{"rope_fraction": 0.5, "lr_head": 0.0084, "warmup_steps": 489, "final_lr_fraction": 0.0, "batch_tokens": 65536, "seq_len": 1024, "doc_mask": true}
MLP neurons of a small language model. Each row is named by its layer, matrix (up: input weights) and neuron, and shows model dimensions 0-255. Each number is 128 + 24 x the weight over its row's rms, rounded and kept within 0 to 255. Numbers have three digits each.
After each neuron's rows, "fires in" lists the words (lower case) most often at its 100 highest values on Wikipedia text that the model never trained on.

L2.up255:091129099139128132104124091144119141150114129162176106151164149133127141128098108137175131152140128158081157112161131142093087094113145105116149102142181115137140111115150128121141134086143129156135139152144085153164098081133118144108087132116108133178124174113187106124147111175116135091166122131123120172119119109178112120133107110075149126120115068140098113128113088106093153146114095133091143126135101102140133087132127135113114127182112164131112128110135128121136143122115116146154161143139115159173096151107149127163087064122150152166099137078127140096111089155162094110131120150120104136080159113092146136124114120136106131148111107137142134135123139168132144097112108108154116135163125152158149139128088122145140135099113094144137140139065113141152160137117123
fires in: "was", "began", "finished", "remained", "served", "continued"

L6.up571:100075098130091100166149111123100095115146155122124110124122137178180126156110151100153115124136120105140113064135109143128111159130196079101156119085125119169133097141131155140119124079143100138105138131140102133146094093153144100099137150136132131149126181142139096115107137137163147145119156126123146138066114124143125147140130120140137122120130086147103090092101110120116128168114162173097125115105127149119140109106127129129122109099093149102083130114127137140114108192195108108160156124120155153129128138113140108126115108140101155149116124126103136123140142145089138150145110099093090130163106147127128116089178086175125145131148093121140078126072127166138156147115166101115158092158089106122120121129114142137115117112161141156167141127099126120132143134145128
fires in: "however", "later", "eventually", "finally"

L4.up782:110136107083084100138093130162108110132137142142144135190163138111113164120097136098142120173137151138114082128126104118145138121132149138134117125090158120157113127148166177162140117117181147125119127154092117137092162101137089149111174154103158111155113135130121110153140119134148202119142099135116183127142112106140141115151152123142112101126076143104102136102112135068125090104135105100158130103120105102119139161181097171163076131131148178117116108086114137134108160134135135107130146127102128097123160104154111134129130081126126141149159143129142128115134115147127126149114135116177109139108117105103130121111096116139113134111106139131100126136132170117076159073166160129109139131137150127153098097132090169140111156095116104134140118163175109106162135093102112
fires in: "of", "around", "all", "than", "yards"

L5.up240:143139102107110162102122125135133171152139121135133130129125166129143147154127152108124125158122121111159119147149174170122117082123154065102126170100137156146106142134144107143107125130115161089140116139169097104117096128116140132132110087087133126081156073137146149143137133162086113100130160158096188132132137116148149138108131106133121173101118123136143149098099134107125092109128139119143145129153099122153158184145094124163138099137105131061111105086131100086145175117109108066091110089091117145173122165140068131145141100153137125127118110118082100124115144123147105138126130135151146152141184113122135104123129156111135121114139150118152130145098101144176119129149141135146159133119171138155122142113130095110170154115136126150133087133084176145105135122149094
fires in: "championship", "left", "right", "2020", "championships", "election"

L2.up33:154126161128078102149130130139144166106096163120150126145189144199131132105134125144128149108153134160117117116123172149084109148112128096115132105119158144121125151152125099129131135139127114121119086133141128077138114107124096114122098164126154165084119099172125132112108143126121113060152104139099155130095102115106082140143131114066143130098119146124167136122119118145142060113122171122144117116089130125136153119145140162172141127147086108112155109120111089084160132132140080107136119122104093146165134141138149136149112100168156135112129132118099113077114144161093120133186128140126129160146137128170152133116143135095138126099153126096115082114141176136129173092096144147135107102136118162127107173126147111164175094129118142115121135158135085116136125138141103
fires in: "american", "australian", "pacific", "national", "japanese", "western"

L2.up6:162091101125087135147127115153151169162152149107146128153093116150149145158119143141172139180145181160104132130140134124127137137105132085151111154136127139132163113137131140120172104148140128110150101146124111104172089104138113153127065172126128176107141098131121116138121119130159171065125132138115093167098104127152090124096188130122144120152105143121076092111115076169125136098132160147134132109132146161126156116141123097147110138121116140145145094139111097074117106137152101139113140150110043170163105152139162155128117127139127132094110122094079123102141087145121116141148126130134103121103121151109125083149142140100112128117127100122134173121145144132136147149140134131144136121179104149109092127123083081121149133124127106119150109113115098167101107125151117
fires in: "other", "major", "include", "several", "private", "key"

L2.up604:139101072117102133121136100107160124160131132125168120121135172118125085128116089125146124112068107117159133085141155106128076124131171116131112124146117102095132147135174145178116096148145122119128105152128092116131145062137127142123149116180105132130125137131146108143101136104133179134111125105133133149103118135176114126131123062095117167126121126093102099107077102108113117168106160132100125186096147144130151120125125144102094099140102172107095147139147132141121101111157079143139167138086146150125133148128142094146121134146122153129140094085124160116132129174115111109099141115163122121079154134086143118140169112117150148136159145134135101105140094087130137144156161102162136092157125120157070180152142094121127132122154129131134127155113124099151121104151132
fires in: "where", "day", "when", "because", "there"

L6.up208:144150136121104105080109107113092130155127129132145099162090146168104137128140078101127094115132140141158125116167136101099106100164161143117136135074153162118158146122174166096155135121164142102117146145148085152090133148140131138145145111129172101151083090165106121124167072166133141133140120118134139134133134105133130137138178109084164156152108140107155123137106165109101111123103160129085106138107124121155123203134127111124102136166080176126156133098102094127143127139100162069091166118114102103139141119150080128073134152140118123160130126105128134115187160137157118124136141126102119130121137152103128129110135137149153103133135132127121104144094106095128101117163135116123174130144109151151125115131183118111153129140119108174103110120101149135105155119137116
fires in: "end", "time", "start", "back", "standards", "way"

L2.up885:127082096131125097151147099116120138141123125136153180121141124147118111157131138091171116135106110067114130128112152132099128147149153119086117116113166145167149129123119134131149101113161085136115138167085122112148150132083138101111161104164113133138115109149119148109149189139131109135119125153099094118133079132146103190119156089108159125125131134141129098079126105087111118150105123136122109114159141140093135129172103116144132121138099135103135127160175123168104190081118092125121146156122141096140098106126154146157102137144130161092162101105131105142122120169138073087109138092071082148152118121110102131131142134099161138126108109146153117105143117163146153113164162109108133119145104099099091116122133149122140128154176150120159158129127090118134136116139066
fires in: "to", "then", "near", "now", "and"

L5.up442:126114087092123145121143104106145111137141099144152119150093141091105145156115142097166114143132136147165129093154123107154066136121110110141118163120096146109110126118180120111168088118096116130124137105150127152125136124124123154116145130133102128105111095140143112082124122093132129105131146146132109094116106128162111118134123142084114121127158118160118150155120116091137121135138089119159122126121134130117138146143177176154137086132143171113136116130132112147124168163156143147118191135133087168152145139108067129128139175141150112170108097110075115135151100121144055111133139109108173151147190144069130118123125132121138109093193146119162143128144115095149135143119124108126156067121105143150117175107152126141147158161167091098099142168135134115136134130156139
fires in: "free", "release", "main", "name", "see", "live"

L5.up502:174101088132108126151124117141170147128119154088145149145161160137179133126102151119135126134129132128115132139154099158120082130130155138116136162106149170180164134142141131094147103110158111128124116096153111146092111114079097089142117173115148134161114146142173126144110103174115138133101085114083148132104115121183144107145129105104114114146148085074126116060137117123121117102111162123121177138152095099161139100130125088128121117133130093112063087097080158133128139144143136107132157157145155130132105125150126141127132118130076126119124146088124127153110103137142106142118119120141095146188172124117119107107105095139134125161122085132137124131091085138138122104107144123160187096137137155124098173142157160142145144119123123160131088125110145147126119129147107
fires in: "such", "included", "both", "placed", "allowed", "featured"

L4.up726:119141103086151128123130100158123095171089133134091128126106137132118153108141162120132092135158167095128092107102133101168139121165135088146118138120135139097180168159131150140177132089155148131133079118144167151065121120130153137079131149112136136160135104172079124112135090182129131120149161144151169138118148131130139157141118115101143143130134071135136143139152132141082122106116111148117130156101122140154148116138097108157099128127097143112154104151113084109131129110161148122160103105101095128124195139106109108147140122142122145124143198156182130108135109125120091139106105116169106135161113142146123102141126127116115152108103150130099173170132159146134096106095115092131136156135132098145154129137094125098166164093152095117172128139128131139146142108098132
fires in: "for", "54", "team", "55", "56"

L5.up658:146132132123121150166133108135147137152150133131130112104141158105156145145137139098137124138119122082117128147101109134150132120151118106104129130149160144123103140158132171167132121106127132158127103107088118125140136087135149151122103135127092143117132079131085161129135144162161125127128164131186150151081117144142098150113133139125127132127143064131130112130114114119142103150106120157119121150098135163149146143089085145136090073128098104116153065142124124108138173109145119148170127139120125142142102153076140134152107092121069137114073114068120132132134143136122082107183144121145160133155145135094178109118154108090142159127136089122133138137119106138141141143157096125154156137174173125142134158138100147116121167059152095076180097147098146123137105124163159
fires in: "they", "released", "him", "by"

L2.up385:153141111106166114133098123096182155175167119118147068169118134159109110175148086109179124159120142174095106150175107120110135115130131144102146132138170123100137101136138113110118122101125083139119127086130083105138148117132147135145125134136099171121109104112117143105143128110071129076108168151147137122139120100119095151102141126121113132104155137107138163065141084100139137103146106139121097109134133148130140103103169137125123130157125164110135106133115120102110136154148094143128155103124128102124094140132137141151122138167156171162114097071101136078161121111135080135182110133119121114115122115170141104158104148119150088117131142133142088167154117159135103138111105134111094105173119087150108193086107113111117125134128123111124139123116094131120109109112106
fires in: "became", "served", "married", "joined"

L5.up330:157122115105128127088115127130144151122140147121155120135135120119137121176128101142137120152136150144173098139143118104149127148105148126104137118102149114181113106152140118133072158125110159128148147158102090113116162122155118043107132107126110140078138099127138135131140170131123149113116122126124130142103148121125140133121126159129103187085102099127165153116107117144158163138116131124095119170154122160128109155156109163125124148135130118112141114139151117098132096124107128082179129086141147090117158127120116160090078140184135130133106091137098083111111145123155106132133149156120164141114147095119099114159120088098140138189147101135170073101074090128136132117082150131148091122164103129152129136158145127126125078122132138104120093164089150129152131111160070
fires in: "cup", "career", "championship", "championships", "center", "games"

L6.up304:134120129168162154138136124147117163119162150151105151115120161127070188155142158077141116095126124132127113119140128142107128133151099093149066172135112148157105129132138109115153122126137125122155108095128160079170123163099126155124136172148113129126112112147141096128109076138189105153076097158128115123159110125142138126122125127079187168125110101123118143087101122107144096130124079141109106125121097140081133157136153163122160151120113101144136113116134118092165173128105139103093117127113098117132128097133114105132153141131127152148131120125144135145134109154161057130102127160119124158140147127112124108145119145154146123153110144120129192162160096098109170095128124125138100141131110122119070094120152130124177170160141115078114136127124128162124147112150114
fires in: "under", "to", "by", "attendance", "capital"